config.toml
n_layer = 12
n_head = 8
head_dim = 64
activation = "tanh_gelu"
norm_place = "pre"
norm_eps = 1e-06
attn_scale = 0.125
bias = "all"
init_std_o = 0.0169
init_std_up = 0.024
init_std_down = 0.012
decay_shape = "linear"
dataset = "wikipedia_en"
MLP neurons of a small language model. Each row is named by its layer, matrix (up: input weights) and neuron, and shows model dimensions 0-127. Each number is 128 + 24 x the weight over its row's rms, rounded and kept within 0 to 255. Numbers have three digits each.
A block is one neuron, or neurons of one layer that tend to fire together. After each block is what it responds to, as a language model described it from the Wikipedia text at the highest values.

L8.up204:145162134151117126146147089108107145102133106147100120181140117082152084090137165160154121129142123164123130133116105164099100105184120123182111124119112111140152131134141148139092118119158093136137143105118101094148152149096157150163125121115097132123111147121102131155123110137149142127125111128185157149150128151167158104105124075151150123138155168137102148103125109183053114131076
L8.up285:179096128122098133124128110106121118121085133126059148199111131128122138130122146146152117136078142110138107120117142179135116142123135095153116113130140118153138076120139136144102125154142105083129132111146141127165124104128108106166129081104148139124091134083136105148098127119123169110119137166148162136106134089093181104081144125159148088123148128130156138135166122142103184132085
L8.up360:171153148131125127146133151142109147134104105143119139151138157103157108122090156125126073132119160118107125157150126127087105143137109114145109098136141096147121167125143095139106112144142115139126086113135126167142113116108131154155132122136129129167131099158138169137086122108138086138118117127115117105132130116145162091133132072108145084091107138086159128137163156179078144167109
L8.up888:126123116103106131167189107139148121074136129129156133144154128075154119129130153117211142129163133078132132156128153174102099150129141150150114141129122122145106121128119158096120125168143097176150099173135165094123133177114166133136152080137121107137064138105118137140140126112096083141137096135091153113152151128136153084127131101167142113175127140137106072118127124120074098145108
Responds to: Units after numbers. Unit or stat-noun pieces right after a number in infobox or table text (m, ft, in, goals, caps), plus headers like High rebounds.

L8.up325:099118113074120126156169127142151136124181155117126124176132116138134129083163179175156133116134160117137115142130118126118140138135058114100114125105130120135155106126180152120131137124122139142137091109137123131161130130143131136131138080161087068134110117095116096143140132112122129149127079128156130129181191096108129101130143138116102141146107160160148137156170186128151144142117
L8.up369:135116120118158149131105130089111157145212081132145092119134161151137126135106159153152132100145129120110106133095154123130123156166096123140123098127112102094150119135165149160122087114154146133106060142128115124106161117170142178145081087119134119172107137086169123146133116101148124112176123117116144128102140155110132129105108131163087174134146119103107131122094130135149124127121
L8.up481:148145094120171107110157131135117158140133051110152129153118134098096102112148119135158161123136137131133091123131098158125142136116112110141077134120085136096138110119177118101105135138128113114134100155119149160123129128137137151106073118130145116137137149145132140125085111106135165114215115143131136126163135135102118156144100114122117115139105101101114070144131153101124149153122
L8.up547:126148081134125141130160102151110160140091116124189143138142138148143139122111190139139121151110146130133126153117174130138114167158093126081105116154126137119146115123109175126114112130124157125099036116114131123124147133146134137116111131110138083126133114126209127132123103114162125162163142136153105139154117144144133141145135134146100150126132136115154094159163154107134138170120
Responds to: Word-start fragments. Opening pieces of words split into subword tokens, such as poss, acqu, rest, usually after is, a or a comma, and blank lines after = Title = headings.

L9.up37:164093145129106134174147081151165111101125044150152073128107144132127075092126147113131129124119115123130135115135162207118114128118141115111122116110113165116126143136122116090131078125105118123116087150130159136111139133111132138139128141145123170126121116117101169155113134132135118125117139138157126139172127126123158133095131102145149125196131158174110102135161116147091088147110
L9.up121:130132128140082146167135131125111115141155130145161078188155132170148090138126128132130152133108164119107109120085121130128128172104104142103127094085120153134137141134167125117086139109139138153107131154165148146144181121148109118112104105130136124092119121126112113104145170111087103101128117152138153122121160138160170121137121080103150121102124112145128139142152096094086114144123
L9.up531:176124132140078138122101135104088091148147136169148130167128126110153127149139114152159160100150120142084143133124139188092109102102101122148124149148127139128118137150140133149111103113096108145132144097129136068144118188106136111123152170183177111137158094164132122139130151142156110077112117122094106129129132134130136180138113105159151140101127113125111096124122142109129114116091
L9.up981:149152114106128111151078101104106126135137132120120113148105144103176117131129122103151128121165093114115142109112141172141120136101104130118126160120087138151119121127121103148107124139141085092125131146140127161128119170150111138131099195130144140125147134128137132105098161142128085123162125157130150136125105133158157142156149078130140107134145178133180136137130137100106093190128
Responds to: Split word fragments. Word pieces that begin or continue a broken-up word, mostly the s of sq mi in infobox area conversions (7.71 sq mi), plus c of cm, k of kW, s-ummers, A-ccording.

L2.up825:121140143127110115108137140108122116095135121148139171114136128121096112160144089105108138118154112131132112143085122145136145174116149124144131130139087136115092154122163163157148167146120123124129138121140149129105172103136085140125113120159109136128104134105145150148116156113159125159117113093171132135127093089147144131130159130088155154142109107105109124096143132192133149135120
Responds to: Word-start fragments, section markup. Fires on the first piece of a longer word split into subwords, such as P(opulation) in infobox lines, (Techn)ology, (Circ)uit and subt(rop)ical, and on the "==" that opens or closes a Wikipedia section heading.

L9.up54:112152072129142092134141150104125147118122123142097178159148151137155158116151113164141129132122121125106098131138106159117117143124135127140127153145167130109152178117152120100118117168159103141135120105181109122154141119130127136106145115127094165162148138156106135159150096091086074110111109114115175108116159038179091102150073081132158132122077106142144133156095131152128167155093
L9.up602:125147073126098129135169129115112090108104137142143108221150149126090088150151122137133101127128163153121138144130146148140151091168116127129127118113125179141139146147107129133146136093090130132122144133105099080148148159157141126145128139138150094116129112118128166120096133143134096135128089091130107139143120074125149120134120109185145134132135149165147127098101120132083126162122
L9.up743:137132105123116122140109144140141133097166156123138084202102148117169159088126149137140142103133153113141097164115144146109148150123091081080136162117116167098137121099137140108162117190128093104147148088158142098125165108143087087116129127132105104144144178175074144118134154152122163092131115139129152120178142090139122154124082118138133132112124118162108110094103119123109133164106
L9.up955:152095098133104160132121137148128105088130115152116095149102134128127103118112141165126130171110119155111094160134070159110133120132148128121135134134116166148108101130172220087153094129125124100145100107077137124125158126111119105111120118104121086163179192130142140138106143136140157091129098133158106114158169109109107133131098124133139154154110126137180057125161145150146119099104
Responds to: Table row-start pipes. The opening pipe cell of a new table row after a line break, usually just before a rank number (6, 7); more weakly, word-final suffixes like -ed and -ers.

L2.up298:152100150140142115130135137175116106159127140104155099172171131101131145194150087139135120128166142119112113121104135084099108112140112143161142120114131095111144090132153112115147123128133137160124101172149159072090155178141107168132123147124149168101123188150154125152130098125108162120111113138139144117131124111151118115140153183123170153112145147127155133168099126134096110110111
Responds to: Mid-word vowel pieces. Short word-piece continuations such as e, es, ate, ise, especially right after a capital letter opening a heading or line (B-e-fore, G-e-ography, R-es-ults), plus plural and verb endings like nurses, proposes, Orioles.

L8.up15:188169107111115134119133113155120090086166074126120085138129125122116122116133111109124138103119078138103126112139142124143157134113145142116080117112113134118095138127184130110123144136125104118137102131090143120102162144098163146117121122108120131120110138123159106119142164125116094104129144165107112138167109112110136105131193134164136156122149178131092122139120122158067138138098
L8.up18:124113122117095107102114088139139156091134083164145128107172128120136149162130150138147114120129117105135112133122140158088084127150125141116112116135102143154106093106162161101150132102182093175112100155123112108173161133109129119132111118117146134141129114092157137120103069136131090132151158177163124123178149155140121101119173129152130101153113128129141113102093123175093124119085
L8.up106:195118128187139176096102130081114121133130129144172084137127122152134068171152144139118135128112164149129108110139127148096106137151129122103109120098128120121100096120136173096132136097168132122111109128089112115082139132139096137143069113144135093102114151131162171119111137148095113126107140174141126158132107147139106103131111106206104124151138146160134132142162114126116128143099
L8.up834:101131151112149132123118164115138136089147123127108123131124165166125114147144185148096133125086131143144146128111193123136138104144133088050116126149129111087143131091135099077137166100108158126138137122100144071147128101109092109151149116141115111137147122143096103143124155122149134143154121124068112141162124156123159110138156106131117117139163181134106107156132168088110124147123
Responds to: Early word-piece fragments. Short second word pieces right after an initial letter, mostly c or C, in split names and words, e.g. Ec-u-ador, C-ost-a Rica, c-al-culated.

L2.up515:154129133133173113114150083140111148134139104120126115176184144087144112121158124135138118125139153089090108141091080074089132114133108124141145124090138118096124120109162113123105123091131117137139073170164114096086135123130122170127102131163104119101115149148127122138120121169107144108138132141147146124155104114146113160142114114104147148118163116142170120157123100143074110128133
Responds to: Mid-word fragments, of/de. Word-piece fragments such as de starting deals, deep, dead, uel in Manuel and Samuel, or ond in diamond and Gondor, plus the word of after nouns.

L8.up54:128101097171090161162204142058129131104124130079127140143111140108143144117118146159126114134120098104135115143165114124155144184140115117130109145091139150077136101121126160143122143102157098149109127172174171111137124138108167086118108154156153081143106159144167155126072114147135125143112142136113131124138131123156116160121096099110101144111124167113120113135123163119125094162129
L8.up292:125079117143147157147112124102118081108151075149130080158118139148122116148138162139127118107123126119170115118163172075115139125108117186101096155138095143185108127126137132127111121130082136155109137114131139081131162145112110137171100146093117081120117134136100136111112127137072193153166141152091120131149103057148127131103173097135124123136134156121136100161112138123146134124116
L8.up501:145138110111131141109160114097106131097138119104126133136115134146148129155151150164111127146067135104115120143106165124121133131168112085145090116163096152086159131152144138122108126121103190118102152114142132109112145137118136102115127143144116091155132091113115125111141117191123135095154133148124180138137148105125087181140117138128083134132115107124138153131151134107087121139121
L8.up507:086085118101114135109147102122156138125141163135151108173161132129133139148129130143133103118133122120134107151098170138111130174162101153161083126146125137132109162117163150146106114160119154134151135075165125071114154119120126109102132106095112054128146102099117135136155160177129116153124144137114135123126103134139119184124115121134072114101115144110127127155131146134134126165127
Responds to: Mid-word continuation pieces. Word pieces continuing a split word after a stem like cons-, exp-, arr- (consol, expand, arrived), plus closing == after section headings.

L8.up4:140116099129127134154130120116100150146086168128142125192144137121118150153137133154146135135091154157149134119129115131175112134116080143120066132101096124107131092142141140144132100126110109109136121115096100101123156156152154112130105114142125127128120142139147135095104141164111138071111112176120100110114115169118092165150108114107075123157090160109121104172132118145114155171067
L8.up145:146143129188108118134153081127114132138171156165160133158098134135125091107144183147120143090167173144137144117117136130094092154121115111134133086114082152104124116122086141114113145121114149158125105084152175104104156139137135108128133105104133125141137126147113152152129096143121135134155178100147118139113105084156131126095134117121143145130174113099167111121113159193084098166114
L8.up649:131162140142120118158176088110145122152122133148115136165143140100164132136087134130170129094136086090083116115118118201153105143113137135110094109138158161135127160075128114142158108135163152121155114147104102097130129140090129140148086139164145143136051103110125165125170099160116118117148144169115158095133121094112139130130133110177151145102165099114106105196130120146135144145127
L8.up989:133131131151146130147168118126077113120126141170098178182088127119144112171138142130153094113103119126099139142113116184141118088145124110105107107164155133122153117106172139118120112116119130129120114096102118147174112134078140095148109128153073135140151121134118117161151152168157147094125078163095113116151128080151129137150114132123159107106115139134122136140083140102127110173111
Responds to: Mid-word fragments, table rows. Fires on short word-piece fragments inside split words (sur-f-aced, rain-f-all, wides-p-read, her-p-es) and on Markdown table separators and newlines after header rows.

L2.up821:144123114146097127138141114160149166124149134097131140159142134106121117084128161140143126089145102133086106135135144147132160098134118138145126131143150142128106135131119138122079190114124147118137142127164152090107110167113166138056118102135126105155136148138099152131132123142113103173127139111141140117103170134149117114140142124161151143136135119152119087091164133136105148105135
Responds to: Roles, founding, word fragments. Title and founding words in organisational or biographical prose, like president, established, role, plus mid-word fragments such as conn, comm, opp.

L2.up15:123138160131193140113134145129132118122134142090153080129147195101151158149158147152164123126100112101121111098140150118111129134196146091161142105137088088110131099129165092133058131145126126180125114131082111110126131157103137122150118100097116160146133129173103122165150075134125073126106144125129097139130127127121152136143138126150166137093109147126152120118144122122102148128081
Responds to: Hyphens and name-initial B. Hyphens in lists, ISBNs, number ranges and double surnames, plus a capital B piece opening split names (Bianca, Bengal), and mid-word pieces.

L9.up127:201132174112145083127109084119093089117159079124131152142113168099134110134098097130146136116127150107079101121135158162095087157156153125111148096130109116115112110139120143140110161128181114133127124107147097113118117159182138144143125111129156135170131106126100127134116107118133101163117156132117096162142116162123152115135109142110117125166109130150140154097146114135137093136118
L9.up236:197133139152088128161139105079123133085155144127126180135151156138138191123131147136153141151163105130100104066120155145131134165111121158130124109117131147096100110111136115151091142126106132110133125130149123133112144119098135160115091144129103161099098107164086122127103136152125130187086163148117107104200130103153117138133081138141144103120127155111137149173137138163116097135088
L9.up789:170113141130108158154111156084106160099147151156148081113087156105151143115150154114179111128147142168141094124130114126074099103127160105101148120104074145125143137132130139157150105119135113125127105115129098160109130104097127153164121144149133121176110152135096120116103116138139101097113121148118131163153123141130175140108095137127102111152128180114177136149149118143120134113127
L9.up919:194111138124150114130164101126096141101156143134073130113108143126160115117110156112152128131132121137141081122121162128105083089123141139107076112122092130110120144136121115144094143130111151162116073092128150072141117149095133080111138134124134133137098080131121095157125119142139097139130131159141084130127109159168120131111120142154176158127154148134114075095151120126098128132112
Responds to: Second piece after initial R. The second word piece of a word split after a short opening, mostly R or C, as in R-and-olph, r-ub-idium, Gl-ob-al, R-ay.

L9.up227:111125090175085109182114162124090090133132097110105141129106150108134119128106116131163129103152099156136146162130144145179098107122145105119107130122140139156095163107122094102104122143122138131141129155106137097123148148100145124140118161103133105161095158167108153118154130168178135131149123097140126084201109113102147121109092133112151145135150173119180111153145148138116114142090
L9.up452:153133126138125100171126082143148081159137149145124150090122137101164043125124118109155140114130164126113146147130155134115113107168166117091155111102145124113148100127144111117093113130179107152110122181153141107090091131148128147126161126111153120123147164140158148112104076142104134103132088132130136093160125105119136112111114102156156139083110140134139150140138136130097121113095
L9.up524:131092094110141117170167124117138118162165114136169152147150160172143106111137128109137129104093155094113135174113107174172100179156130168109150174124169186158187139147143097098084133112126115152111152134125154116130141132116174157087133098098110131094167162131117143096097118144182146177121087115135110131142115134096118154107108103126165154126115142125127117126108141135112176136100
L9.up800:122126102138154155170171092128133099129133100128137170148089169130132104084117162151136153124119128123098114139137106140093087119116101125116142180122119135126134143148158120100151131128110081144135131143108117099146151187126132142131096111132136125138074172144135138136124099114136174088213146147122171060119145130160095159131117077120122134071134120149159068115120117137107100087114
Responds to: Mid-word continuation pieces. Second word piece right after a short opening fragment, mostly F, f, T or t, often in tables and sports results, e.g. F-eat-ures, dou-b-les, fre-qu-ent.

L8.up114:138124090106083136133117149096095111154158111140111112144115130131141144101118094119141112162133149109124133116101130138129123152115070141143125136150136109144160110171129139115140164166115123133066086164146094094150140151117149105132134129139129142134105138104142151131111093172127126147133085156141125148081154145109138108143142090148100115129112145157113123131115169084115120152123
L8.up171:137140148114078136145084087160112120142125064144118137128082139136128143120127157137120121100155097120141132178141145135054109140139119117095115156153128101144132128151130116111134118102102145172119135137155101137122136149130087120092133126159115127116090126146096133114143152132158150107125135149090165118141147139124132132145126131108115167092103164151122139101140171119131133121114
L8.up712:137089105166117155173149117168172126122143082140128105115133131143136107132115138113131119146130155113131114120125180145149101117149101096119095136170097123121130110146118117105149185146108128145108137106165104138178129171134147151135163100157140082114083171113157150142147097150144133126121138127130122116136163138129123150127119087095133127084124165117163087131131154139099145156091
L8.up912:138049151114100143137152092153091130129133127094140107149101117156149124123128123108122127139127124118090122144118123161095101165144092125154113153149131136144141108143124124109121131122148144159152149127126084125154132159159127160077144150143162114116132120113156119125118109113111141178114084123144150141118158137083112106152106158111136187137130157171161124142148149178091135132105
Responds to: Evaluative modifier completions. Adjectives or adjective-ending word pieces that precede and modify a noun, often evaluative: significant, important, considerable, outstanding, Best (award categories), full.

L8.up413:141128072114139123131102118112126091119128121131104161141124146111131157115115135126177111147112114094127095139126127154126133137158113134097108101158153180132129086111146175138106138151166104132107134140162100100133115153126154141142150129132106083200111102116129142158123113137113084105116166118133112131145161130127140140153175134161136095162114162163120106140115131134132083137129
L8.up550:155118100146118118129100074118142107118136146184129161134127153123157117144178170164111116130139128156075140129128123148139137112133143093130077117144121173094120142094155149153090154118128081144101084173111134115137106122090089145138136175169098152184126109137094159128098127168128138131125146113120112131133140122160129146144133124095115122109154142128117084105125143107105130145092
L8.up796:120114143111133149143143147086135132109114123104116124132088136123125139109165137120142120111128137149105090119153166181085085135141124135095113121163117151118130107112180201124093137119152159105068154087138068066139082117144084147175101135139137119204135134127104095145136091136151119119125149157129140108124138142128128123143145134159130103128123145105113126132159107128119110098112
L8.up1018:144159141131175129113155115138137127145118145117109182126154152140157135134096110192143102115135090132137142156077140137116071153111137110100123103160134105147121160072125118132122155119184110151110117146124144141114134162175108088083128096121140119176130165160115115149116097094132124088113146102143097132121134138152110142089153134121149124129077124150124085100140132119106108109114
Responds to: Thousands separator and word fragments. Mostly the comma after the leading digits of large numbers in tables and statistics (1,850; 2,754; 1,200), plus mid-word fragments after a first letter (C-ab-allo, R-ab-in, C-ru-ise).

L9.up342:114096077184124093135134071100136157131148147136155108148082140148134116098115119092161108106102126088156102165135149114129137152118145136157159162064120133144103144136164166106122120136103120149147129096135135114149165146125107119081169141129136153110176111144128148134115076133127124103154128137111170161138123114113084145139090099119105151121149142144102126129139151178115108138111
L9.up691:118143138137162110101119115132117089110118102130107153164130134138140123124142162121152116145126133119120132163120158173110130085142144120147106102161126129175139148139159170104121138149113135135119077106120137123105132122162132133119111132180140097116101125136141115154087096092157144136154115174114117137131127088147126144167128158160098108136141143162134105080106138125145134179117
L9.up782:153137136113147132107106104147114138150139121081146141153092125153131132082145150116134068122138130126111105106089141132159128148147091110141119162078111152130165106134118149085124129153116129173105128119108141104107119154169109127097116113173110141166138148119151075152119090130096135172150105172154147146111147111112108135141116094129082084125106124171155109159131099138078116112138
L9.up799:155156105125131099138085147136126103140137133111164081138149120103111125124143137172126072127147132133149109109131167141157092100147116126164133135078144146143143110069196136122132143123139121163078121148134117131122103152127121106147120154081134138147115127160097115158118111132136100141114130132103182133170161094151117110120150132164123131129168125141115141118116157123151128153142
Responds to: Word-start "St" pieces, copulas. Opening "St/st" pieces of split words, mostly in titles and list items (Standing, Strength, stunning, still), plus "was"/"is" after a subject before a passive participle.

L9.up134:158098097145120145172126085121140102124113101122077145151126161112114070133141145130144106115123164149131107145146172149136108148146134125085082137100111103145120150158124117117149123164135123140153099108108126089135148117111096147112121097115098135185147138137120158107150164164134179121108119092116139130124137104112122166128108123081090125126110144133140124085149137137159103095122
L9.up695:123145091158173153174127146142100091148135116132138132116080147138139102070131206143135113134093124146116117125156121132123108162160140132137110166106137110162133127146171128120154111124127107112101143129130142099119131112154130136092132136134158130191099147122112137159149133122128140104110139132156135101122103123184127134070113125112121174106119152108156129114090128148123085107124
L9.up773:102106060160126150122105109102082084097123094158129121167134150141102112130124163111160098149102142138132138151118116117144118094136128091133103125100145103129150159134124110140135144189135129108124107145102149107102165132077093106149144109166123110183145108182069151155128116167109132107172138180158154121144157136130135148127111144083118125133100104093150102162159177127123147153113
L9.up1006:167124095097117130137102128107098085139138116096114183111127168153123101127128132139143124114154148120128130103158102133125111146140090125146102160100111100158123141130128149115146109161163154152142156154113129093100126165143131145161151126033129130148131101161160150103127106125071137092152130137139109111127119108138087127148132081105107128128110112163178098137117185166121103096104
Responds to: Mid-word verb stems. Middle word-piece of a split verb or noun, coming right before a suffix such as -ed, -ing or -ment, as in rem-ov-ed, am-end-ments, def-eat-ing.

L9.up49:138134165108129145105115086150125116087116061158159103155117130170162147148144113105173082086098081146094118141117140127091135130114124115115134125155126123156096124139139140147137122110147147140118120135103140110124142124148110142137089138130164166118136146133106145100128078137140105138143163137089090130148104121115122145091123118129153133097180116116143153097154121142125134115119
L9.up139:173128092140144136130160114147116110106158125091063113129156145164164108160112120124139142113134156126164126118138146151138128129138119083094078097144077148118090159132123107139115157131172112146136143135146118112097146117110128125140150113095141113109101115123100165130114123165142166167126137130126139148124095168129103151112076129141100163160146133142128119158133152156107146139127
L9.up179:156106106123116158139104131148103102106121102120145094165097123125158127176144120132128161121121144152102138127135127171106114114117135113089108150127103123112112144086139106102082138149174137151121081183122124128172138143114113120131095114130161151154108150107136153114131136148119152140138136120113109136158131137132112113111145115138114127103165116123137121121144138172073123172099
L9.up646:140080143133120131125093090108167134077153133102188086121105153161126110124139167128140146113136127109129132104153145161161137139162134153098066131159153142094135113113147191101113141156162144148122129139125125086128120117113140149155119139071166183140146149121129125086149101132100133145124106160120136143125120072143114153121126127125080121109181150132132144155102133099118111118114
Responds to: Mid-word subword fragments. Short word-piece tokens in the middle of a longer word, after its opening piece, such as i in apprec-i-ation, am in Excl-am-ation, ell in canc-ell-ed.

L8.up570:127128105124166118162161133137121138130125119134079175124139138085116109124176098127135124111120140120115146136117131109134091119135101149106093161070162156114114087112136111098128155172145114161102112150103099132140123156132163130115130113124143144114127148156138111133135116155117108120125120137106113128119175127136133160125120089160121137117167114122153101099159116141120115125083
L8.up578:100121108103115131131078139171189139136162083126146123123144166141082122134139139111169110153124144132136131170132137155129114101150095119124128149108099118148106129098174157151123132161123081140133115136131077117144128165131132134121114157093133135141166154119071125121111094147079110119162159105105113130116133126168159150121124127130158061125108127121145091122109173169119116133117
L8.up964:103128089141145138125112095115153144161132097128128172143130136116128144083162114139147112103157166106101090156130155124145108109161105090100120142136137118084108134142125109073097151149151109144111103177135090148155129186122104113169110143182128131129131110084155113127073079153098075137141109130107132111110141103163108138127128129179130114134106125154179106126135181148096114168130
L8.up976:168128085140155114190104076133151124172180164155114122149140167118125117129128117121120136084147139134113147067106161103131126128121127145100120169125131167133150142129106093106151171131101086113114101140115101135121129153104125113149156097128115135117122175145154125132135126140117135178117099085098138133127121111167151106119135152145143081068137182155159081113136115182069142133141
Responds to: Word-internal second fragments. Short vowel–consonant word pieces (os, es, as, el) right after a lone initial letter token, e.g. l-os-ing, L-es-ter, W-is-dom, t-or-pedo.

L8.up188:134127157134142136113163150147135152156107128130091120129101132099113115108201117145097099081087061125105077160129125126116143129126152108134120119118165134120081127082150150109136131128106149140107118129112116129140149141131096136103149120122131105162171145152147130174119151110153143121132133077116124146182107124123149145104151136121101104152154121163138099134118154125155103130103
L8.up454:138094130149071147146104148130134116110143132142131115143144143142110125180153157100124069125110144142126108106137158165157137190135153110154085106123127143135116167112174131138148120127179105147136086102153116125168098142116138115137121122132174097124128149093120136135132115124159094101082118150104158147148111149151132139156108104134072107091131154118111145113141108140120146135123
L8.up472:132092152136147118122146141120117141138116139133075199158124115130095096142132126157143129140153107100153122137120086153146093123129124106124137182143107119117082156096127153086132119135160116101135117166130091163145151123151111101134113127113170139154143147125180097118109159122135134130141119097139119118164145134115130095132111106102115112193124107137152110116121120108145105130145
L8.up944:085121125148143130083128102111151158131122140139128099123080145132108115151108130110137118112109136142137084181128131141097090163167121184143082138085125139163117122114196131123155101096103094155134168132088121128138177168130148133147122107157119108110166062135122189087133127144125129121121086119137103100177111109134139158152127112111107112098125109107160128149120125154118111156128
Responds to: Table row starts. Leading pipe that opens a new numbered row in ranking tables (| 5 | Crusaders), plus mid-word pieces and hyphens in compounds (COVID-19, Filipescu-Vulpea).

L2.up929:091160113120097127107133148126134125144155104087124119101123145115128154152129144149134080111108106124144130140128145117137126153137195143156119116119178129147132126126142094147087155149155169146122132143121102104103130159115163119092138147127192134138114153094118125139122088143137108124131140111179118132124151128144122105113122089139107123134119110146119122126117139101092156137140
Responds to: Word-start fragments. Opening pieces of longer words whose ending is predictable, like vis-ible, ob-served, Con-federation, acc-ompany, sub-stitute, plus "was a" after biography dates.

L9.up169:160110124128115133104119128111105177140112104130126128126122139161088112135138096126178133124093123119132142143147137131136124172117121115128086094120097084138072118153135117115123121140141145133116103127180155128167162155156138137114145095117080104113141122151137139151110125133093113085173116097160107176183205142125154156128087115113088082087167119134108087162137163148094118151137
L9.up199:155127110113105110079098123078127110116160120118124131172141158164123140121141139129169113138110157153146139118139131092141151111119113116121113125142116092139104110129136109147143121130151150178139089140106133099113162116133144105090137104151107113170118118063143133102110100160050160130127151131127170126110170121160132162126117116134153083149153138122164109154137140100124109179146
L9.up414:158136135131132114145117121103121146106122086137098180119094127129136107110117152149115118125132133119114107175123137170144111138126126095155133115148109118162150130131113127159101091150149127115146130138138104099134121126109133110126161170114189073147106107144095094133106099161112140145125094124112110110154148105114104158156074130163113112161124102183154128110105151123121122132130
L9.up621:124105140103131105144134130155101148141124162144090109147130136114098083103125136139152112153096075108126117149118175148122149128130144095119117109137145069117102098135123146157116080145138111157120107144152159107123142118141110073104150104109158145165153130131068132116084145161104119109148170160095137149116127138148088183105096144149169102161184157121105153148140132122127140133135
Responds to: Sentence-final period. Tokens ending a sentence with a period, often merged with a word piece or bracket, as in ")." "ers." "an.", mostly in encyclopedic prose.

L9.up57:109143140139097105083137111108098073122160140171105116161101140160127116121098184160117122113151150109118109121120131138132087134133123093147098125095132131116152151110140169154101189130196113093144090089123120112150147159148123130128133143123128132136129107138130073144165118162163112102123162136091111117178124150134114106122132123141134147082154159115154133104134139165131136158134
L9.up157:182102098163087126109164095141130123148119110090076125141150134162103112131127150126152112155183088118151111098092131130154110079137162120092092136098129132099143128116118097143123122145132113141103127145141118135159148162135138148140126155103159056158126138140133088150139094142106172113139138112150169120117118138097128139159131118141150145136115140158132072183096125088080114111138
L9.up721:148169107130127137143163126119157103152160120148118182152130159096167128178122143124130101140109132120100104117146117159099107100121155115123131145146134174153167157103146144123115140109141115112111104133160132096138091097127122132149117124145114130141088177158091076153137146105152093118108144148092104116138110126153152118109106100106134093147119162118152085131087121110139094136124
L9.up827:171135085173105124169117145084182071193117113156123180133103151109126116127129138148128127145128132142144124127125136159080106120139136133090143158149116163110108179140094169142109154107120088129156089125153098124158134149145120086144164159135143128166137141127088089119091137126109126148125129129109098143126143135149137137093130130175180147156079178109116087145101150095093137119113
Responds to: Separators inside numbers. Commas, dashes, colons and periods between digits inside numbers, mostly thousands commas in vote tables and stat lists, e.g. 9,468 or 6–4 or 5:28.

L2.up254:161100156128135123169163116138137089132155153098170106169142160109129158100145119149139084136168101103128092123103150100100120130171111140134144121130145112115131134115129104117101164159144093135103133143116148121089151167145116134145136147080113159148124149152136134149144118123095106102147173125124119127129152098154163122107133141141180119131155128109161143148130114121094114157102
Responds to: Sentence ends and "ake". Sentence-final periods and paragraph breaks in expository prose, plus the word-final piece "ake" in earthquake, sake, Blake, Drake, fake.

L2.up981:112132123097162126105117140118132120128135129083125123145123173095130103108149077139146133110127128102126067126121099119139136102239139117129097135118133113145153117130180093124085134078123145160152125132120132128112141137136162145105188102155122147148121124123163136128138106128112115139136140143128105147128124141139143117125129117173162104123132119127141099113156130160123110114036
Responds to: Periods and commas. Periods in table cells (decimals like 1:08.75, dates, abbreviations such as M., Dr., feat.) plus sentence-final periods and some commas.

L8.up79:119159125074125094118126126145099137139132114117094126145079149110144113120135131169126112158125134106134111174115144152163120113127106125124130127124152156099115107147120144102103099179156155121126095111118142089111135150126156158083145109112191120135092105164081096139104105188141129086157138176084157131130144105144133158141118124191123128120124109122100140166115130124117110103136
L8.up157:124155111113079110145101120102094106168128102126111166182108139114112115107128137138136112148100114111137090182157154112100126136139112112141093135153169121160121092171119173170071140142112112126104146109150147099123122155143134137133145121167103107126107118129073123192125128146082146098105122128101141154134169147124132124109108143125099127134098110106163117139155146110143128100119
L8.up259:166142102093111121147132109121111151113100116119130111173146148118142088139135102137151099143122135153112142137158135142124102122146077093148125123115144144081158147188151141140114117175140140105112071135115142142094120152096125147099145156130143129145092136126137071092099119176123138092105115150135111135124171115113106150139150143098135115146121152120121139148124170088140130121127
L8.up451:158130098119144126106136085123073107139106151121117158162129133172093122150129162131122135154107102131112091098141195131132105078110163141128124154145160125121125092153115171147162118084138143153142100142114128093118136134117168109114122125155164104149158117131091095121114096102121136148163104113109160145096185119145103123096161177126117143144096136132127166117130117165138122147110
Responds to: Sentence-final periods. Periods that end a complete sentence in Wikipedia prose, often fused to the last word piece, as in "government.", "Valka.", "ations.", "Arnor.".